Part of a small language model's weights: 156M tokens.
MLP neurons of a small language model. Each row is named by its layer, matrix (gate and up: input weights; down: output weights) and neuron, and shows model dimensions 0-191. Each number is 128 + 32 x the weight over its row's rms, rounded and kept within 0 to 255. Numbers have three digits each. A neuron's up and down rows have the sign that makes its largest values positive.
A block is one neuron, or neurons of one layer that tend to fire together. Before each block is what it responds to, as a language model described it from the Wikipedia text at the highest values.

Responds to: Ambiguous word-start pieces
L2.gate124:099158151138128096152133124115135120093158084099101096110141118077132087130108114123117120108131071128092167174133128122149104087085110076147161088160131071153078090157127207138173136151175149151112105196108094088079157114116108179143134107130131110160172082103097158078092108072135052090122186133111136194115109068133134088128178155126092082104101120165140125128099113157134185168103140130114117148183153112085102155106146108126172132166172177179079086148141091181152123115115159121168138094095132088161140044148156146111154113169111164180084120102121086055111137145149184177
L2.up124:154145177119085057097089154139151109155198073054154066202142093133093112106159122199119066163088104138103127064169100151129148151108117115084087176149136118112110123122165090050126170130156101139101130108147125148072118136137117169151151100094077156110166162137126123133158152047144120136108105142095154105148160100082065077097141131144162061146115148084080103137095107142098057117060115129094143137105164148108131143150102079175074163174085164128093083135129144156148126138151142096104079134126118152122086142112164108119160132120078133108105135091131160151064090151123121128
L2.down124:131189161165146111118120110116121108149184170209140156137183175124152137116142108137067175138119093187124130117155090115184148145109142163100168156183111092080128125140109151147127103163137156163152132115200119093122212101098185117182096136130117126121122106179147163141075164094121144141141129083130185140145163102101118103082145142153186204131100112129117141158145106034139122096129103141121065075191165127101200189130124129137108157114150181173158093101153140100110127137154136089085155124121178149101119176123178116141152119164064084114170088115141153147109064129142141142
L2.gate221:138158124156132098136103159115123176089145105107147100156113154112152164176088138091173147110153141126104095119146071125089082152157136141179113156117164111122142125131128125165116152234110135174144106091159106147142147038117117127186092060095087145140091168083091141074121168067146143093128137183090107112115128132133173130124220116093079127135150115119082120142172127112130065126069126055154065121143152148096135127134110134186169144183107180137126140151044106127161151129113079190105050096094145122136050114154152143100133151093114122180143095132142124138117103107132124157
L2.up221:122152142086120115188083118154141150138159131098131087153131066153159100067128162161079039122131107101144158129134188070084161180157162122144133157156120153152081141030151154135127162110120121148106136081138078181182143124150156105141147130129091078135166197087166120101109139107121110120119115124121105122083155125100149101098168154075127180096144076184097124164190185120088124133075151104079088114139093070112097173131166101119118093116105096149201150202096132127129192147073147094114161106153157141115088166122162100148096151151131110142112090179119155163103102124116123148
L2.down221:146149093133132112162123116189159151132164131098126081166094142168191152079115205158157151144200151079150136106149126085048128160114155142113118173087135133119089194119147178175151148143161155096099123096143088123143143111146089093138086126049112118106131173061121111127165171123098137155135165156114144134142129150131162083159212131084144207175163135108080101169169091154086129146120135141115104082097167128101161094138145105139117141126144198111174107130142185141063178120109082087108090090118107102133079159148178173117103118170095116103119139129114176129130135180120150075
L2.gate227:118147143163092055135085080137096114109115119130110059142122126100144126144128139153126137101087087141197171124065142127075107147111138129087179128111105195132157212054109144140126156157131130172141150127092168196145087153117106188104117092229132190113124138121165110137132120131120099127143126144157135095170167174135149135134161090140102116110120154137088094117144166135080132088095088078181161176134158094121119156174123095116101159078130227084153105149164108128138154176152087142142113076130126169129091133097203167108103178092120079158107117164143155107153126137136145182
L2.up227:137166145174120104145107164151122154162121129140104101137124146141072116117110146085081177123138098134138131100033096118141118184112149145063089129123124164126120198126136144144118138144124153061178114134131126130143148089097107141112141148155089129104132142135127128128181218026142158225169091146135083183167138113103147134106191096129095128162078162065132089159151114093087172151168136101113157141100182124123131118117131098155118104171156149149164145126113105107121183118110137132168128102191193071135122119117139135111123133124149072083097101148106143091137187192172217164
L2.down227:132158101114060107135136116146095114113110115144117058150166120112115132152094162148140094128109116140121071144145105131157069132108161170113098112142113131116159174154125177120105197146073146145149140074107106088164111117080148068167138144218111103163075131131153090128138103112179160171060112129123108135141099114116119100157148070154095151128121038149112103163131137133124116111081088058119160183138151072158126171109114101144122136071156164148196222129109127080117164115102168118140139149159142097128123190037167167121167154092159142148159103159103122071153099146076151116
L2.gate294:137104118132144090194091099159094184132103090168142138172119173122176112156100093113150052159134147158074152154193116133098130196104155192115155168098111127129146137127154084160112100129160133199157093170148111130141099109159069172163185121120131125127108140110112158131156123122154166116129107115104121133149099162067145144113134159133140148179151110079116111139122144069146112173175042118174169070129128135091147128136203076146122154136113088075042118107120131122111206179161117171121140158194094081111168172145113165168109086084135139125140135158177147141151130154128152174
L2.up294:094144100155159115136119131158105205158156133083107136185180151169098136125097101069082174162183167122156097123186073081167136105152133142066166119132142077150109125113144147127140109094138138166146109085086160115115139131148037093178130114106099064094146131076160187108137122107169136172119084161138162143091125113072111127148061108127088149159103130061136095116147090131162111133104161077197169125161140090204101180109101105075184154140140123119095129131055123096167163121113106081108113141090136107140168142158147211098110109172135116121129113124135090147136131137129138086
L2.down294:096181152141176147140065129103140142137128143139102149104160110110123166137118137094088129121127152142091060100137113133171164104087161169101127122083113139110108146113102126208102114209139121110138123108193015074115136162178078147132148077128101092076127130098103095134133094101165127169120143120108178128076131097075116091131121133120134195142109121059117154113098098108107156155193079064119133179129106147118157104108148113133130145103141105158140205140084157144139188128171100112087128114160130087107123078133120175083141196118104144104077061181138106072086166122155126154

Responds to: Sentence-initial pronouns and word-start pieces
L6.gate419:148134085109120069142131124091156146108200145140111120140177114138073126148144153220115070114101174086154154171151080152139117139123135137137168126119077121156164209138132168184119119139139111123107143117121081146143100105122065085112193115102111146100161179120155155053178108087135130114128140151131184075094135172170150081094128160113070147150187137097126160118141114112128175107135113100139174083190116093144131175088105113113135139091179125118099104136145136163082196161109116111092078078164173145128135145114120103129140168145092020102092117162153170145157165176119118105
L6.up419:095164062155104107112141170112080182104157156108129111137167130085094119179133126134145057119115156158138130147133087185118152123145139161128104154127133109161122163130139144148089073123131175110126118133120174130150071123094078081144185100181109134120131143176127131087166161137161129148115104130079163179108172126158115104113150137088125113127132093058102146088088156098045160072149172124148096152170148120074132102077097086103098115098051152098120116194117129040085137159142103076113152123067138138116084140120129166109124103161111093133080114162142081109164156181204097195
L6.down419:109152077175144025143086149164124125127183128117105120079128095132133110132107130082197105100122143127146083177128152100080153136117149153143112163112118127108111090162089170143132065158125145122147109085131091144098097167131189129158105131181162111105065100138170106123133131097225105139124106068098168165154145182157123109148160120150094152092151130106144097096102067123152161105133169073167108149121145126120153122125150131095064157119133131095154098178066160100067146181112124056106138134088150110161098189106146180094102109104122204068091123130110137151145141092080103171

Responds to: He/he pronoun and prefix
L2.gate135:105181106164157076160133142059114128097151090139151079147150121155112133103101103179103108125120127123153086164136178093122114091081109144161134138156104079162203121115143107166149148181117184143106163185144140153198132100075079151117173103131089157134132094130068154105147044101150118136152136073086154144187149089193120138090110173111103125158147103199126128122121161087162124104093151087089131142157104106127104161112162106123104128146119176157062182146080115151148128094186116082144127111122131115096102153196113154145098090139157130104123178191145126110200135129095048121
L2.up135:073160140135151109146156117093140141047081138158125070132144150157120095132061203145144089146094153110169153138164126115156107125157133141057119138148161175151138138105101154164115146151130133146101056070092123142094091162113086118131164075098097108089130132190144191121134140150134153134158143091131134187172128134152120128123192055103114065093114074177126143106087116076149105112148134115080149112129128121151114175069102056072137118123150153139080102091115126108160099150112052112168087127129181122094170094102114142138109087171149157105095165207152118127165141131053134126
L2.down135:113182105147127061082176099124121160129133220112082124099134115114108102131104179101179102132125126067164096168139115152135119105185123095099146180143095118159126119114146111171113106091165111093130107174156075129150124123150144128185128107152123130152128145164170161147157140159199160143162108071153139113185177170141147101130114174085104118084132071096147101142057077129090118140123145163110111109138141127160152163152116099095075144109134122130108174117131152139174132151198121127079098162117143178141146103103080143047149065110198081092092033102146138077103114155109174143
L2.gate225:150094128162122095216096165096131108153143163159140082102150145197166132133138127173073134129147044114165154119117140188086187117139171107160171165173137102150159175132132094145098108104213111119104124056128033157087120149120120143118156088131108103173109157129119112077157119063118110156180112110147147151136147185158141148090150103159074145151162172107134156184146185103133123127110157139112117119122165140159132197090115107108109094118145125116102132137117128072145158184198125111143105144136139156147156157151095181110145108177113175124137081146148067113147068189149140150
L2.up225:082090115125160067115083162116097098134091135134115084099095204103124137121102071162109139119140106153140125122167149131151145133166126110185164195129070138150127126095134141103182152090147105097128118105106143172095114148117112168104146096190154064096116187139127111133149131085139047090134128078113137172128148123101126135134148143128057142152146081134121166157170205120158153150112144177112136094086110113150105134144121106166135166084116166118121153116137095114160162181121067085081116147199126148148223153132118130093057098183138104172146058166185091119122144159091082083
L2.down225:123119065128153110130202131130153125117182135143115139128104101141157105141127137142146126125134117147144039185122085148145143128047112141135136182100094140112122112115139136167137112146159118087143094133123141141159170151114144183141156182135113006091103124139094042140149197114184094124138102130145113166103181106130137062126164138086132169117135114137188122135081151145166111129108079105161053142182112082138130154108123075146087071119095128106137109095092132133161163158125164148109084173126151114084129100105090150062179154111148121154129130141145093108180132242101117100
L2.gate235:145104068106137109128080134125154154157117091170127083139119122121089106165066154157161094132125132153102121128103169169104121159114124176138141129149147108105103138150101142180200117125136130122108143188174162157113127136078104087173122110125126095102127082105134180052152137082178152179142072155145106101112137087157126107159153173104176163058175101127180161133163169082142190142105119146146109178121118157126123154102145170071201173129124188150118084162121137191169167176123096130124123154101126164140109147118180115103118179109089055122160157129187051074116132153104128188
L2.up235:154127149161112100111131095187156144141102053128185107141140145152131127092112130129088124080118094081081183148104131076088103093156118119134123156109157075158142132036120097122128133101103136147101106154087121109092092157125107160125124080128157113087160142128113142175108179135141166158181103140149163164131099166147148089077154143146065167090169158138168116134133141156082133184069175113085098151123188148117151193169146142092195106163087176179163075122122206103133190077190065122119130081137077185066149126154160132134131106168113156113152109150147141142117126142107137133
L2.down235:140125094101130127135177156136153100129156131185169118155154102192147120147071152096096165088129063110167099148117119082138156142162138108157126165115135145102163108049125190114157107142062090135102087159089158117100125126139147151125152032134133115097105162128119060161128171130119134143147179089168141190177136096113133083087144051122084112137138096132178127155166157151182124167112166174118094162112122079156110160145126124084185123114122157135152120119072133147132136101128143144092164042176090115050147104116177144137115111185178090142106109166182145098137090141076155158
L2.gate356:123110103137096086107172163132142109050125127170097103082165177129134185107108101156144119132163130121135102201158158091065057101110079160176149111111106187106092115163183170163113184169168161133090135168121127171163140136138114136194131157144126133107175154157067145083141129139107151115158139120078101143161148170153184151133090132127152113129127167093165128131164131113187163154158157094154088034127121185186154112114102135082117115158144137144147119151155157117141210121140144146137091074112070216133161159092170133129095142183137143095139129144143108150136162133083106093
L2.up356:105140135079110135150151147161114098102217139115125077139131124142150109108082070110160162148083148083115185173104171100132072109121144138146145171128159184161187131126141122176171175152200160134104116176182050132143103099149142133127091135161078153157126075164170096107105222132130142116165125150144136123113191147130122155153118148167111129130120120072159096079118113139148113192079153123164128106067144157175210125133103103133125094090117188152092126193084182121127159094158152155158120152150100146093142119118132084126169106169163148145142079177167097173128116142144154117
L2.down356:142140142128106157175126163171118113105100101186083163115140194146111116115053105137114128114122089138178121145143119154178081099113134121091118193120108108083105105092127156197178094090118083139216119029164170084152178142153132120163113181140154109095140079122189198108117094139129125106123126120136110173185152108122082097178119107094127134077195122126149112171155149078128136175134118154091132098138148156106104141103106106158066126057147093162126121161132074097106164101130135107055068147104152127146063094122126133134122108129125116114166158108141165116151157175071148132

Responds to: Ambiguous short tokens
L6.gate254:105114108180119135204080121116166160172149176092129143143138127173138106160057145141111160145098106109116112190130135142125167127110133122116149133120087110125147132084162163159126131076115081111091111183166113133164157142092120056127158062051103140067118207068161090125096143092138109122155097141161148122105168129086171130179100137051123155194103145185103121134139131085143115153065189121194101135055068159110144114080145139119150155091159114100143103137067108197139125144130121079123099157127095090093097111126096082127152175116146139080143141131119087117102094170117128126
L6.up254:088133098157121146144110132105190167095177128063097119138117096163062123094134119148058136208134175101164126166155113092106117160121121128132120130109002097121165162161102147109088142049106091099095107192154143139137112179153180098146187083080135149143151133103101149102145184150108156145162114115132174167111138189104106103142141105113118072139130128152116133085148175089117109144099142110197177161109079187102119115101096124118183112126080112087077146112131108143124109110133142090119111136138137154113074183138081134102103137134121154105185082109158132136127093187125196145
L6.down254:115162099134181088112112112134119144118188157086131120146112142167155115123098139130094096124119153173165071117104132142101124194107202089094085164129116082073160126134075155095031133130158077118114096133159199126176120132113183178119106127111083104121113156066131138165143168126178132095128161096159158088097077147069145103142183149113129118129130118138109058089116079116110113081161168141159141190101130152111080116125142180095119052114169154125150074128102164170153147093144191169138171108158180154134132115101170100146132123110161167102189095071117123148097099096142125154

Responds to: Capitalized name-initial tokens
L16.gate17:054157111108121122155118146167113120138157120154137095113161136161173103131116135110076174079186179087176126134115103139108088106178145154118213059139111170103066130134148118124102142121121229148144172110166077096123114080117094200176140138182110117165085126144089084142061103134085128082197113123147056128135154167150147113102150136108122158069089108133088095171150133084093118155090119125108092173124114080148130114097120130109185175070127114127125103092108127169139102121134088121171107148149145141089058104118120164149104117128159125172134105154129188143202141123125122092
L16.up17:093163160115103127102175066156131158056114146166155071138186055175139152082116139110117146164213158148151129129098098161119108120173101208144152134116116152173146159104127131119120146170167113129116110161114132129094095156128094085126123128160148085136188112141174110143192114143122134133173147088141158147112211112162172147131160096140086122130097171152116124121123088111156132122146136088089169126139130155203152163067134105071114096179165111114142134107130206137171202155108082055106176067138113188132067106130166097146147155118141137141082086128110110116133082157119116136
L16.down17:135103092117130175148167181168123161153118083088096093121187136134157099159136157180161133183095135093158090084175121129090178133143185146158145097185060130123156135157128145088082081118115175111131105107108145176188119132109176080132178127151131136131125146092150038151101181155171159147129139114138113126159209094096158108127130144146123119194130159146144159123085132123143103158137121106085069167106120087106096112119139096142114127061128091161147112122212113174160124158130105098096088085162138113086196112134157139116148095085102127106178101130116136114227150180141093137
L16.gate41:140160157142109121177044102126050129093058148103081121173108101114087159142097117121113126146149137157149109146127098100166077153129091140177142121175089151054144111136142146154099204168123192060136130122142068126080078142093142114146149160172176120114155111122091149116182165137115131119132088130151150125042148152159135132134185124134156087143083086143105107167172119137121119136088118083151087114139087077174085100092091119105215083111152121169116112138040086144180129119153172171168148111120153138085097087144096123143123124131126115073089164140151151128163112094139134120
L16.up41:121158139111086033104053130148158128112095125093134083184081133132171111067082109144123179130140155102112107051157110154083114130158152114141117173133163119171157145109131113184151101190145153128165179117129138126123160125137084180117130133100091129141143073085105128148170100181095199095177136128087133154129114107173096106179184062145059200111163145163098137136121113115121139177149186062076081169099117109168113126129152097061180117112112165112071132166128146116139101116156087166154137130070119127150112120096145142169102136084094152114135109121144154105125113175164139154
L16.down41:120112160129147076144123155171155182142116099138114167183130144160120156150152112133181175062105101059084090127152069228149098202127137094108125175135145181084111141161080047159156143113097157156160117176129188154108113132153099130153108112139126174088180122108140155129180193089158168166216159110160086126088114146110123090122139154165199139158155116054160122142150125140129160179090133092105082157136106114113095102172127119120074151127132146131108092108165129175134167134095060120136130125164135119135140136160135130143132081114110104095158143149135198101144144149156147104
L16.gate435:130168174155125164128103128173176141134117130130100136154166127156130127130159166144154138083100146145155209092092154150115096156137120156168136113164105155078129155118110134137164127163140165120093093192111155114130058120108139163133149098140143161254154110089148117130177103087129108181158177121094115113146101050098123064070156123076138134164177170159123124120110149115124153113153161096128145120099159111202117091120152153147141173118105097154116131123070140134119086144160087104146161127168148155103102094148084101074140181200169123131106184042124122140154170221134121127
L16.up435:112127105081135108113084138140110121090163156117051118166163125173173158121109084102144077159161151113121140146077108169115125151139080109189094075150139123153162106106123118133082157135146137156122115167158126102138191109133168152090094142071115089117107082137204132056179167089130149151075101105145172110109142105168193183136187159144109160168092113163097133199126107030127147139085142179113100128164066112189112124123121185113117186123162103139130144122148125157131045147089080126152155079172133086132095187138081116125144075133116151111098119125133125142154129112156130104
L16.down435:151100093151137151111098119119130125121108117150194122111107176171129139108132194111148120081175089142164098184187154127149142163126112156150100154156111185142101103118107168085126182088140194145190157155070207162140121161168040124190123055081089115127109155099106072173138075139124115137144079142150138154160105170131107090126120177133118112093191165084153100155108113176177128184133132122171131107124143120123109141186176106153122122121147151101127125143152111061141176110160124133173092083038112147151148133127153159073106128110100091165158154128085154143104097137166092122
L16.gate505:121165062113056136136102154159085078149112131125097096165137147169136115111121163112108093125123188093124122103144119114100133137122127098135144046137145126155142132117106128125123100160151138081111166115121116125094114154122064170117132062172095157188105163168107105091107079095110129134128126192145103182095095127079181064170172179100110151142213064092088097185151139153109125166093079156188159152153085163146091113133207078120114143093107146168084112147100147106139141105128154134101136191133156138050118175126116099201096165091087173129122118138144141113114102170114138094
L16.up505:100112182070132209060083091097117139115141084066117129124094135128125128098079169141132114117200114156121129081152098166152072068132147025134169101111166190075120136166122150093137117104151116143156153147168147157096117127153117119148147104141145093117097139143139129119088125159141096093151119109089082178138090166079176105162184105066060186114163154148130160139123103179159150097153099151107126155117166138100193110136129106111140122158154167082126096078114176127169124160149098111118114150117104092110094156117115126180145144069052124146047120137126167095140118135137136074
L16.down505:147164158068126159124152121060097152127180124103171122123090150102156064145087071156144139156162152178143075141169089156072178138137166106160057123110110048119154135128125116132110145090082169091085174096139101156097099166116160109159133184191156128109166093117186075108131121102117118172118153104063075139109098096127109128106122199100149137105127130120113110142150127065144139104114150111095161125152204148124116159111155095116146171140146061100149189109101133161142108151123082123112064139141106095116123080053082107120114120136181116142110138075107090125125197154167095140